From a checkpoint of a small transformer trained on Wikipedia: 944M tokens.
MLP neurons of a small language model. Each row is named by its layer, matrix (gate and up: input weights) and neuron, and shows model dimensions 261-356. Each number is 128 + 24 x the weight over its row's rms, rounded and kept within 0 to 255. Numbers have three digits each. A neuron's up and down rows have the sign that makes its largest values positive.
A block is one neuron, or neurons of one layer that tend to fire together. After each block is what it responds to, as a language model described it from the Wikipedia text at the highest values.

L3.gate212:156130151151150142108138151165090089134137117123131142108142122143145133132170154130139159133133120121102122114144147111094161131146181186128126149123070140132154114107107130111107144170098136140087090166114092126165106150093178147144124093177097108107113119158100088137101156158145097111
L3.up212:145133076121111106109135120146136114113151149121125110138155144143168144102108164137104142129099103123117114125141153131121171168114173098113152189170125141157160150171146117186139124115131110124084091139155147124116151128145169128163115141112143123135136145083149131165130143136126114130
L3.gate1382:132176149109154169126137139140130110144113131108092188114148137115131159110149124151109090136115127133130154133138159158108152098117131153153139144103112172079149177092135127103129087138153136149107067126124141148160161121101131097120127096159128084071126123138094082144128102141130126177
L3.up1382:149103165115140123136124085144137148142143128158131120103142081124140120077123110145099130111127135135122096094151122117130116117128077111117149136132139142112141130136138130107149136130139144087120159127127141110122153144163142134152114127131123106121143131111084115142132129119127120139
L3.gate1615:134084125109099135099120094134153137073154165123119118110134108128153143117114139130134129116158112107110150159182120145139115139142101126092144131144120115160108139114158139136142100117131156103100105122132106118103120122146151118054105134128128141087125162105086104135139153133125107117
L3.up1615:125151097132108111131115151138104132089085156093129129125148152097128158100160101101122168127123105129124122138188101128053106113152141126084140116124162130133121138119147123145122155098120116109092135148137085207132135087148109138143126195138142136135148127119166088100123106139175124121
L3.gate1722:112135174155137138132107083162096164120151135131116147101164097114137133129137150101109145127082113156120139066130139127091113162123110124104151155118126151157146144144128153140114142172137121127067110134179123144147128134133093127161152140172129128100152148106137123121098123116144127124
L3.up1722:115147120114146107118106140148146114109102095155166190162108155107109165123133175152129113152116090105127120119083166097141150122130158140114134159125102112123111107119094119145096120125110110068142089107126125148152099144111154112130183159137167149141135143122125107147144102113089134153
First word piece of a word attached directly to punctuation without a space: after quotes, dashes, slashes, brackets, line breaks (am in "amid, al in —along, in in /instruction).

L4.gate301:077121131146153084130075116136123164100151149128132116117128152119143115093168126100150118115128095094146142099173142132111150142164104122084191160097176123120124125130148132116091134114154090127087117115140148097112169128122110106112091082120130147146117141116119152136123120104108121114
L4.up301:107153104138164091068143103150074126153149147136152159169146144135126125119102159128123168145202053123108157153130162136156180189121135224114138105136091140108090141126160118117122130154148125162135096140110108140137142140124148111126170142151141097134120137130119146103144095121082090127
L4.gate552:101131150123123154136127114115179156115090175169103142111166163144094139098154158148153124120100101118138145141160115159153140160120148080101126107135110132083098138121113141131134144113126155108111109136126103119108160111120160109119140112163150090091150160161086109120131142173107104157
L4.up552:118106166141137129142145122148088128104121127116147104140121142125095066157126173119133125129134101149124067094115127155097112180139178114121151150088133093139122110091096130117102141157145109117112111181091144104095086096146111181131115137141118176159111135102169109118156129106139131143
L4.gate574:089121134136104107137108096156154173088151157086040176117104075132107122119149158110109149084145115140114133104153161136115148166135112124095116137152113114073096143097131136127127111128131127115141105127109155120138095113158140095110097105141146162096123137092126155138097116151088079116
L4.up574:123143149170100160132156110158117125120156159149087156156084136134157115113160123105116118122109125112091112134167118151146135166110136117136114084123128149128075139111157132189140114117129128114143120136133132137150122091175097118137111096140137193135136125138133104171111130133157080099
L4.gate600:119122174148162114099128114156154157092133139139071131126112118120123112127125087131154171114147153145129128113137127113121127135123142134068156147118111140106107150122136177093112094130086150107143123139138154119143140119142089153133118086142130148104152134075089157127127110117118074116
L4.up600:132115110074130103099096137121093150119125129146150103107170086084122141117148107171120114107130116164110119126124143128123141158099122130157161092145093132123149130082147143102167129106139156164119107133147138112145120151103134112109075088144139130133106137161127113142142121146097130160
L4.gate614:084119121102128133121109128160152106155180162214129130127092115122110109103175137178133116144085141152169143100137113152123115127153113159112124159136058115082111124065130141148135129130122107132085158127132115129144184149131141121092160114144098096109145130118072086146152095170118112120
L4.up614:099123140151089094177160142129082161132231122160152107135115114153131146134123175078103113120164110103124132137148168116114186096139128134140133071115120125081110157134123178143133096123143127150087135135147150137123113122151132153134124088139145165144126158119128166079146141123125096123
L4.gate1226:145108145103106110155137134141095106133174151124163120140159115144117138097157127146112148140155113138098167110097106122107176137117073153121158090149101098098186110089129151119148173183106167179136101115126126148162120114150113157084106137110090151137066158145138123123162105167130129137
L4.up1226:152136106112114059114142140127072153111112144144102139121114149120116136095154129125115139139158160121147128138117122128110154120144124129136117107150127127077141128085105117158154111137130085127103150149159139117107128159169138132176171116149138104129098130139162122156179080172146117156
L4.gate1442:128106126106116128075123107104122107104162140156122114123097142120115134117152128134154194094180095124110146093175144108090133163171128142109165164135118091116087115062136133142141134141126113145106115157144157107140153104146157155104130149192085123108114184131144123167144129151122084139
L4.up1442:128113114142121114053111146152127121142195165161097141109150147128157159125147119182151106133148113137111143121127159155150180157168111122120119097154137126125101104084112155107114112104091158081144157132100140165111108116102165093130123122172167091127127117147128173124140153125106092147
L4.gate1454:100105123118128133126096136115129133118156135166131189069096131147138139145163111141136164131124099112155151122136114088112134140160087116099124174143135115119135174088155112132149155132108134088099140125115134129144137094134100122066098161149114147106105162116067156117142113123128115128
L4.up1454:105098113092099106165146141159167131105160165180130164109092138111106158170121123150085122123126134140120101088137152105145113126159120125145136143169109101132124177108137163140166161150124096126112121135091149144141129076142167115132131125122153096148107119122128091154121105132135123149
The first word after a clause-ending comma in running prose, which opens the next clause or phrase: and, as, with, or, so.

L4.gate234:125113170114122121155101159143106156093152116134086150106125133122126127056147145186100164080093094113159137142135131119107130132176125127111123130121087136106164134152110121103139143154161117132136127087121124105169185128197102124139127112132132094097149135144120128190140106133096160133
L4.up234:143123124158103117133114099166093148138132109080137100186111146128094161133126134147091131122124157142155134146107121141108188145147090153144162079195076093162078143159070114114128143060134109090134122125154125140149137145125141155144117110107147132136136128146124190150124130156113135180
L4.gate375:164160108140155148113120138137096137123119129098090146116141113125117112116142123172127201156107140170099145135110110081141132141093143150146154143147166124121140143105121150105180161149140079147117121122135089122118103167129141084121092131126106130120118160109148113150091116094186133108
L4.up375:122110155129138121114160122162098132094119133142164108182145144163137128129097112136135144104113127119124143111127142090162124153132087129169164160172116178148126128083098133139154148119118143144131129199170118102098124138182144131107138085113125086108085117107131087138141134136153113128
L4.gate722:131159115116124096135120139080114135104107111084131134075136175161117131087154129139097156126102114121126166096160128110145091100131125130125145116075111148136154117077178169113152184173147097151135134126154102136081136113158118146149144132126106125132148166129107116157163062113150080149
L4.up722:151103163120160145150120152152156106141102135129141151158103124117107107148118126139141139112103138136150117120130131104116106118109145121122160141132132105119135168167101131112103130118083124108126129122111083090132111130128145075127095115119107168110143105111111078121078116112101198138
L4.gate1229:096146137125109114156102125131147097139138113088121141123099097120127138127136101146116208132168118127166168130138138090130149145085150092062170100165108127141141136124160116116135155169117085147101112132116136148140129135113140136135109121128096085111157165137149105139128101110128131146
L4.up1229:096137150108165123128135101154145130143142096138135118119132123091136115100173142133095180142104113137129134160143178098138135130134155111114159143100115131132119177121117073107142160167119093103117101156106158123164180162103083134143176126138121123125121136118115145167111087106153130134
L4.gate1333:119128133130120114130119128193124087120108121152128125110127105146089196114115152154127089149154114112169148073136141152147152139146108119114135094191136148125103140088151108090126129128088120135116107116107139120112114069114108153136168083128129125105145160101135112107098141113141115130
L4.up1333:164119107152174120154136157119115127098141147082139139112130095127130086099137160149129140142092155152137123202140110137116151136096136140124137183113116094134107117142168146123148151113162127115090111109080142140096112159140106122141127136140114116125114146134166178124131101104157126117
L4.gate1351:131143136131151152142143073154122122189116147121095130170122124130151118115140143093142087145158088092148130122141104122083181092150133121164108178130145131133121124161165098179147128079114074102118107107152134128158158187142139130114143134096136138136116153129108116109159083158137139093
L4.up1351:132104128145104123117135095133137169114155146122083199141112138144140126099152141152127150131146108087141129157113150110102126141171134139119135131146158127140179125126160134124111155132097125121124150091142130148105137128130097084128173094142110143077123117119143147080139165119149148132
L4.gate1672:100111130072129137155104151112129097171088105109120165148148082128085146064151123134142184101115082074172155128131125134101120152157129127145113115151137094127149136111162147102180176119152130122048136126126129159102141181117075105133107113098121160111175172119138101143124149072149149171
L4.up1672:095173125162104096109139120132156170109152096109113137135124097145118149110116176070152162141117138133158125134101171158117146106142118093137113132110137095159152137157120138105120125170123099148117153130126156158085145121139077085121167107138106108149123117080149187102096146108153109102
L4.gate1708:119155176118125104155119114132154136117121086157087120129098115157135141124134123100126155123168130157138177112151137065089164131134145101106130104142078132137131105105119124127163153142076088126115178152145104108135143162104111143103110132160135129112142156115114157123114148164116121145
L4.up1708:145099122112143093126133146110164128129107135155126127150136139141125159153091153117110101129085141101137124112163119079117123130140133101147093146176068170123134137127123149118163119129132157121143143125140120163136144108109145140149135089121131130138165103134151090115160144131112136097
Pronouns and determiners opening a clause's subject, mostly "it" in "it was reported/found that", plus this, one, each, there.

L4.gate61:123113085108152110132128152151195110117167140115129093141137155122149135142128150158140114128109122119128123095112137108115145153129116141157076163130128137133136145092064113149135163087076153110101123154116137144146093154099127138130137105112144054123140122144171128112120085111115142095
L4.up61:158137152141171131146136092106136118117098120104148125113100147091070150136117114117151114097148129131074134132122155114148092154158139154107157088109134106140113159096138140087106069119121102140171116122132102117134088155099125135126119083171154121135110113126063111113134136151140128104
L4.gate221:105134122143118114123096130128147155095105118134114120136140113143127119136173116126104145125113173141165160132117126136135135098154097090056147113117143118117106116147119149144145092140134079111132163130150141100146121111144143153108137090163128117134122113120093138128099095105085128142
L4.up221:143145119075126103148140077126147110110122181142118160102110144125121126086111131083115161094109155122111132113116104134123113053124140107098126126120133104125146136149119088139128134115095086124114179112127172111143096074135112135173119152128136113128131112136149143120163133153098115134
L4.gate432:132158149131134130169130095097131131087120130142126147091148137104129127138146132145127110089105110148143123120133121114182135126122140101095172145171098144136110114098143144134096126122141137161078165139151136109107128063150115130145102148109121111113146140154158115113129113095171135073
L4.up432:138141110146150117159110140151110120119153125142062130163161118146082165142126141112130111122129107106106128126158170136168127161120073135082120103175147147141161130093109169124133116086117072119132108107108124138153114133140131122139127160179127139096104146114124124132158147129106156116
L4.gate491:126137143127150160160124112147164174104186146117156168134125088140102174081165140131114178083123190136151137095163125121142133085175095170107147100084103131106137147120159150124155131167149120147140186135097127071114106113213116092132115096131110146100131153119074115149122117141110135151
L4.up491:094126107113121106138128137171153077115107094124104128167114133071140131157121133130117135134154137151120143125098100175149121191139142154107110129147116114140125097154119133112115164115119152143169137143130109122111138137136149153128117147102129091111128105043159127155121141072107126136
L4.gate743:131153109120129142162127104148151091080129111141129165114173127146110160108121110134132137081108174091139142111176173120110145149109142114098145132142164164131114087134127140134149096140081087125122125119175135121111115124102113129123134149123136131097134153119125130151092087125155122113
L4.up743:125150116179095130189142139159157159127101107127136126121085118142133178154120132075141110142128129117113123114099180155192132163118092127128132100090166145144126120146123134156101132159121114108135171108134119087134036111158130126143150193139103111120103148110134132141101109131126152144
L4.gate1114:132100156088124101124124145153154133159172147148100155118110139112094090138118109123132128136098114110146145093093134085111170168140095124123104149162126115099170143118180120100127124115108145119131150126118143115109156130158124083101089136132095112148091117118098106148116114107101142125
L4.up1114:127125141166115093144119108167100123149132108162133130139152140182093147140104114149112142194137147130121153108114112139118116105124158113114114109155107140120172153201119071102126149138157132154110140152098099132131138111154120079108161109170133106153123130096095117119095128101118137140
L4.gate1116:144146111119142084145159118165149112147117118146141132127159133144107100128141076139125119129112120164107136133126158133140115111135111108101147110144096151126129156149125158140107133140126112140159145111132145122110091155121143135108127121193084131133109120132135132129113151146156123142
L4.up1116:113101122161142109087127155140167133137167138093105154063130138144149124092165126100111133127094168124112131136142098113083095116165168138115160166153158126054102140144151113135142158120111119125112147119111120125080172168117064118089111141144134151179124089057138149152121122168165096120
L4.gate1588:150163141100154124152084117113181124096101143116139138126159130178118129143108145150127170093096125113148184100132148148094117099168142092123120145123124167094152116131092138151118106153121097167151182137149109115117093082135119093087098171139122092088142176105110095133157130109126118118
L4.up1588:181134143098097122143127142137188123134112182098133157132138128196131145142142166140108079120122133167161147099138148143146123129143143097122112099128130154155114139164050171138142095136141135152161163131116133140124113121128124102133144145135156132116129154113104067088162150138128139123
Plural count nouns right after a number or quantifier, often in sports bios: seven appearances, three games, many cases.

L5.gate1181:148145152121107116146137119151078161124095158139078108158123097124054136065105154104142155133110152160146140146201126110132153107140127079099157105149162136136177101154099107137156106125122092147123137100123089101113143105141109104087121142116112121154131129136150142140054125149106112110
L5.up1181:132167120101182173135115097130095143142148122126126128095166095134125196076147149137105125167154158114129115123132117104104112108159136173100163144154137115148122105145104116126132122120097115080048143128111120108126122131140112103117078126131067105157089169156145162149117106174172121076
L5.gate1483:127143127124152111123127099152165150141126116134124127137143092115130112134137120129118122086087088112133144138148134116129195104135134111144088147140141150157134071119177124124115172117154116108140125118135123116148164173118098099151134089167166130154138144138111134140091140115137103095
L5.up1483:138137114149079159142147128138127084168103132160132105120143155125151155160102184077118179154184152124150129144125090106108146126090127090118113129131151115112165114163121150139123130140134151115128107148127121100139149124106131162147152125120149125137116157168127096139123138123132153162
Determiners and adjectives opening a noun phrase that points back to something already mentioned, such as this, same, following, another.

L5.gate945:117071139134153132095107120103076139124134171146101154129124133125115164144116161085123137160144160150118146144154125141144128127110147154104122130109139131157161131098152137166119149117176117174106140112150155159091120146107151127135146077150141141095186149117129114116128160094136122146
L5.up945:088154109168161143093128115175128085114119123165167162148137112125129082138148099116110138188150092121175128127131115136138162098088173118130119173092128148114142177123171097097140135096159114133088109102137165133149100160124123113122141097145080189126120143106109117093154148127115149174
L5.gate1296:132125117117155123149117110161129116130156161128181138134125115143108141082144153126139130122129095144127139138155119160121126123177133140082176136127144118126121168131122135139173179097118160136109146152140131137111160112123149131117160137140083135112134135116116115086131121069104151096
L5.up1296:098098091137133124107128135181144124165126119162154097148124150098082098155087147118118134078143104166156128087125088172143112123115173105130154153094145118114102151146112122137128154130135094133124150129124119148078161146128148110132117153167099155116111150091099116129051158138163098186
Inner pieces of words split into several tokens, often after a prefix or hyphen, e.g. c|ond|itioned, in|ton|ations, c|inn|amon; also weaker digit pieces.

L5.gate1157:128098132134121151145124106133135091129122114152104147133082146176139143101107149119129133129131152113139140154115145115150114135184128133126143121157128138109122162160126148153160131078118109145132131151139155120092138165141119138096111103107107140084109142081093139082173135070127120119
L5.up1157:114138139116138116143120144109115124134165131118166113132119167111118123114121124113132141108103152140212132104131135136064129137130165120134108127110147127121162166103141158122127136159131130082117105157162114125152094113164120123104115092127154103142112161161122126169128118135116076166
L5.gate1373:130102132130128144141149115100136131088129174170091106105083108079091122139113151113124150113130141119146121119138131105130118126159142161138104130098149151109106149106127119123111105133125111152134111150126163124189097121156106122151161132143146156133128112105086074100130097121161150128
L5.up1373:173144100126105136131148151104115082083134120120099139160133152136176142123141166103136158069137117106130125114164130154158119134181148176116127122123169109091144120104156127136060130147142154111110087141135088090098083134142132135139145058116132150120112111085109135098186127124137080141
The word "as" (sometimes "provided", "something", "intent", "collaborating") opening a trailing clause after a comma or clause end, mostly "as well as" and "as the reason/as it".

L3.gate318:085120116097132131150138114142137099151123148132113117109158134142118113089136099129145086112118150122142135103122149129124135146176149119105108128109099097119149120115177110118129102125078127122106112127168092171132101114128125130080136083175162136116149140138107109115123129069115129072
L3.up318:104115080106151127119121119154135147143098119120097055134113143127158175111127142140110099150129140124154123114154090131122122118140165083118132142131105108139142137090121127088114138117110125079104086115098100124144123142155126111118115111116127116156138126147162152128161124138108134086
L3.gate1186:157129111106137144147129103158170141194127141109147137094111076112115093080124120142136136141172096159115156156166173110099138158179158136139141099114123105104165136110110127101099122128139132124156166131141136148121151135143114089119113099117134153100121109155083121124114128124149097183
L3.up1186:128152113117171110128121142136083109167109110117113067137111137141154090091162120143130117109125151139142121119135118114139141110127128138086111161137123108192172150124128108077126145099103119074111137149106162140091143139109076159104117145134078104112073143144108154164090114123114158145
L3.gate1385:127119146125162136138125123129072114139138117091077170155119113132130120123094129116115120091106176166114136107155087138166150101180171133144145098132136099143116160159133134106122173134089132170111141104118153101149161103129127129125075098110133117073186128125073105159122147154122123107
L3.up1385:089144133104128116154121144145120127134143117131115158124133118160120090125181130118107111123146127164122117154161142150122111133161175121137159127152124152131141163114133140144094066106132139108113167103128110129111138106096129116130119112149144129147164136138102146097175148146096119122
L3.gate1705:135131172172120138138102108103124134141125097129155110135107129117089108106150148141172115133132111133116145137158109108121122113180157104119199127094155169151120083108128135117141146100144126117167092139122159143145136143154121127076120113165167156119179138093098151103118114111098085141
L3.up1705:135155118113117134130125128118191122132143105141122138164105139116094108114145067136124176113144175155125098113211120114120123117149112157134143111124110109122139138158127115147116095132122102140134143143130153121119101148114165062155071088129109162155127088152090118111108122079136133117
The word-piece right after a lone capital letter that starts a name or word, often in headings, titles, and tables, e.g. M-el, M-en, S-ied.

L5.gate1044:099072157128129113110143129123160103116142135097143150139102157140159133098121116147139124166134123141125133117127145119138156138108144172114146154154157134118103077065126151124119147177137128137161136110115087089127082130149101124138147121156163130122096103091119127135133155168141128167
L5.up1044:047172131134144133180122136107101101141103119096152160152118117155129129074161100128113125115119153144083130116132129118160085129198125153099199145148145151139141109113142164103130154152138089140106112093130167092153088113156079134157155168134184094145101152095127132125104114118108150123
L5.gate1541:152126152135182148136121104130147139108116117141111140090134103104111135129162146078147162118104171156161148129100119126165106113134158121131152139101124145108129096122144090084108147163095071110088123125097152149118110125121105140089135135119167095137148128146116137110123119130153125158
L5.up1541:137133161127173102129112068129152159139124106138147120133098118153169116168129123105144145131127145158164145150115131099104148062158183122092133175130136140101131111092157123139096107128165126126127124120145133097137133094194142139108138152151148149148116150091083086120101116167136196116
Plural nouns or plural suffixes after determiners, numbers or possessives, such as siblings, two minarets, sexes, clinics; occasionally other head nouns or line breaks.

L3.gate268:074131117144137113103123140141186170160186118081108141120126180083129114153112095080131115122139148056086139122152140149094110065121140151116147105130125133095156128104135173142116155138112096167117152129132123102112150118098135128127094149168124146119140139134160107100112152124134104129
L3.up268:092135128126128121129145132151153134137130137103170150146120155109142097099099135132069067085132111125138123119141129184126104091137127141113155141156156150142121139132154187126164131124113166149132104129118148110111109136102163117120082137136145102092151136126142086127137154144109097171
L3.gate507:130125107114160106129116118142160130118157103140176196133134128136092105119129114121123142120112141097119131088119139088140137113146129145125141109157097141102191156113112110116140136152090125147122149166138104127168113106121137101128099131130134109129116110060159093138061122116099134042
L3.up507:134121094158175112169151128131127158104127092114163072139133160152136138126148123143121117119137167143135114150154090083137143133139125132088135119180086101149108130140136122105107161166107138122081135122106140126175098126142149146137132124134113139143158160136132092099131132147101138086
L3.gate638:110096174132107148115095138115119126129172139125119107162141094113111134128114084147126128177098118108127135120108138124125154155120156135114098137177119120130100157152141104144148109140094109123112150116131159113127112137143117132152094125124119145110133129146072130146106080111144139096
L3.up638:132083171127077061092138136137129134110153134123106127158116142131119067131122118124109117133104128100120119152122172116106123166122137141095120132135159080156126166118159130137141097132100141133113132139162102130110085136088146164171129103151127129084130098117109116145133120092153127125
L3.gate1473:107154153155130117112104106105140107139152126152132132155146132147100135163134104099157145158142178082111153084141103110143077100177068135142128116139122172133129123125117130135133163122127119154155171113092133144144131160109147101135140116121130164099149109092148138137092117113133165118
L3.up1473:135124161126160126091131102164143103135114130196144134172143117133116099142138141134137122137093162069167120123143095148135126090133126111138112143123078155141126128161118144094151148098115062157158140135127134144124140131121125120155162079109151163142148129122145105152133118107117195110
Column-header tokens in wiki tables, chiefly the % after Votes in election results (also Apps, Pos.), plus plural nouns after numbers or quantifiers (days, decades, appearances).

L3.gate18:091116164097135100072097138121127150148102104173097154115123113138088093146102100151145156103100112111147161112132115126125119144143159139119136122125105114140090107142156087108102123138132111139109154104135121116100130118098128132077154148137062132132137158065145153159165123084124173094
L3.up18:146116117165194136153118101079125140090090080119106124087089123121122151148096099097174144107171105166146110129143122118124083076114155106154122106110172130142099099113106116129125121171138100157134121162113145120102115114095142105133131103129073148132166117105120155123158103141142183145
L3.gate258:118177152162141149129093142146141171135139096115108178161147111148124120116132129093153184101149078152139157142131133113148135129121139168130129105148137179119127133098161130122116136134141109128144125126176108138140104194131095092095163108110103119106153123117147143152126135107110136105
L3.up258:119116124138149122130120124071129166101148174096126120124145086151161151126123180134138166124110162125078120118121128119107148144094159114135105145107100090125145119140139088092158157142131105123088102137184124100124136123122121142086071176108104134132122150135163113148117133123143179120
L3.gate523:122127124166186152132129147142128126113131088156120162147160120146129160119122141119164152143179132137136140094140173124150114192146150134116138136122141106121126150126166109080134111138175140192090097129140151127154142139141077107132116098182152097128132116084091118126140116105120153075
L3.up523:132141173147129151137146162142128123089120094142154139147131115152133153130121160104131151120150133146154113116137173119138097128107135139135079159147097130149117166143144113101165135160153116148098078137152119121143147145118101126157177141122148108122154129094147072181121119112126153114
L3.gate1516:140100166096123139137121131113130127122129147125135147085123100135161171146134141112185119083140089118066131124126115085139100171123104093088085133145173130126107145093136091117099137132175125131148103151157152158123080139130099148083117118133162112143139150095165140151156147085135153064
L3.up1516:146120138109112115121157129115116137116106116117168139123126134136122137120145129178157141131100085103116116101137124118150125154121136145111144160159171130181150155173119096180115141132154143163114131107143179130141119120139110125090139124141152133152102118121117106132160130123131097122
Subject and object pronouns (it, he, she, they, I), strongest for "It" inside song or film titles like "Make It Plain", "Paint It Black".

L4.gate350:072129104088108124122101136106121110144160150126090116112114130140098121104091143182157108135125132143139155160136109153123145107179119158087163131117140107118131102069138138103138125130110137137123118124151094133156131082135157134111109114152102157114155137130106133111102124096135155118
L4.up350:106101124102120118153135131121164117133111118141117122104130121106141129142103152129121150161090117167104129145139092079118091103107098088100169136109143067120091132122162141125109120112109131127138114146051131102149104119119116128179106125123084143117139115137124139138138112078143089110
L4.gate608:148140158109134126114124104088176100117172151140170209107154133069134128090134116122150124118124134111098154098132096110124144134173164083132167109092165158084159104148112114148158136133101165145120142151124090109110129163132142119112128093163159172112113110148092102098107163122147111123
L4.up608:149155101092142178138121141148161133154118155094140175090139116139111114102133148156130113115104124120139117149130154142135081120151138111122151101063134142107128143158157139145134130138096138140105154115162125143104141146112134131137175117143134117087112103150111121099127143126133098115
L4.gate744:114077150110080130167131170127149120143143128150165164156104101127100147100131167105133122155107087142085157130147149153143133137085123164114135131139162100124154119139145110101136177127108084135156145115159139132106118145138159104094103095152116138117100108102136123162106160095120117147
L4.up744:140153144093150146091137120149099123165153117100065116142135132110078159084099084122124146136094135156104123149152121097116111144140164140124164193126185121158101156152139134119097117125130146111100133120121071099072108140074081157123150087142162121111128154082116128112100132108142121129
L4.gate791:070107101162121155156135111150151117121188116143135167158129103127114158079107141146139141116148142094161147129137133099097111131146175117098155097098121121092106105121170152125135148137097135102102123163160124137147084145164136124143170121176110169142154107105100121134107133092126101152
L4.up791:107082141108185133141132187139112121099155118104129169162166131100159098137123166145132108088131160132110124152118154152148115123116146113116147115140166127155172153098108108150151123122163123147114105177119135174121090153068143124112125117182148124165131114112136137143138121102116135114
L4.gate971:160129104137136106131114145174115120112088093168127122121126152128112128121105102128174125128126109112152144139154112114159113140181125129131156158155129105125143141135129192056112121141125105124148166106144129139119153125110122060129138123140123147167153100121107126115108120117093134127
L4.up971:096182123137101137132141156155129112170147084155149158132122113155123167128122128079118117164108129126136150140097142145165132131119120147125112114115085119139167143143194120091117121195138128132149118167114132117122143132103145144128123048150091116124105129134091116133137141133121075125
L4.gate1267:166128134136091147090128135144099082143168137168107126148142098129095154107098100096161123119086134129138145119168088074146107141169134097119162090106148080118156131137120109106147178149145165166120140100172170128136144157118163099104101110122099169096155121088120091177089158087162119138
L4.up1267:116123123093137157109098156135129129134126110107109168109092154112149100140119162178138098147120141112130136162114135108112092130117128147089120113161136120200132119139139141114105169097079147157114143089114134147138115138068086108125158152148166134115158142136078102130141163105123146118
L4.gate1313:131140155141128114117134169135152111143118131185142142150133086116080123082111167108125108107093115114119128104154141132145115107138160119093154113096144076156152122150135110118151100111103125108155102101133131090138112165156138123132107100157046129159140131122073111137158171143157122103
L4.up1313:171124137085160119140158124147137144184153105110130129096143141075078149084133130150133111124129177172073107117162152154136077122183108111116142114109202083131140104128172099134190110157117101101167188147137128168111075102145155127130124141144128140126122105121125109123149127105131114090
L4.gate1358:131137139091115126110102162123109104139107132109108125104140113109125068048108098173126152138138138167106177119165106109133122146135102176111174136125182091117154138097146134117159124129135130124104122083136139145128110088109115120108120113144148153108162129124103127133141124113119127120
L4.up1358:155146120095145124101127147101158119111129157131129149122148085176108113151117144113064134096150174146133126117124116134117101139142147160126148109094115117107151125113135170130147129138133114117117145134089158160111135130130116115158118091140140106101115116120159126157111138104152096144
Word-internal pieces right after a short capitalized opening fragment like P, C, S or Sub, mostly in names and table entries: P-ers-ia, Sub-ul, P-ad-ova.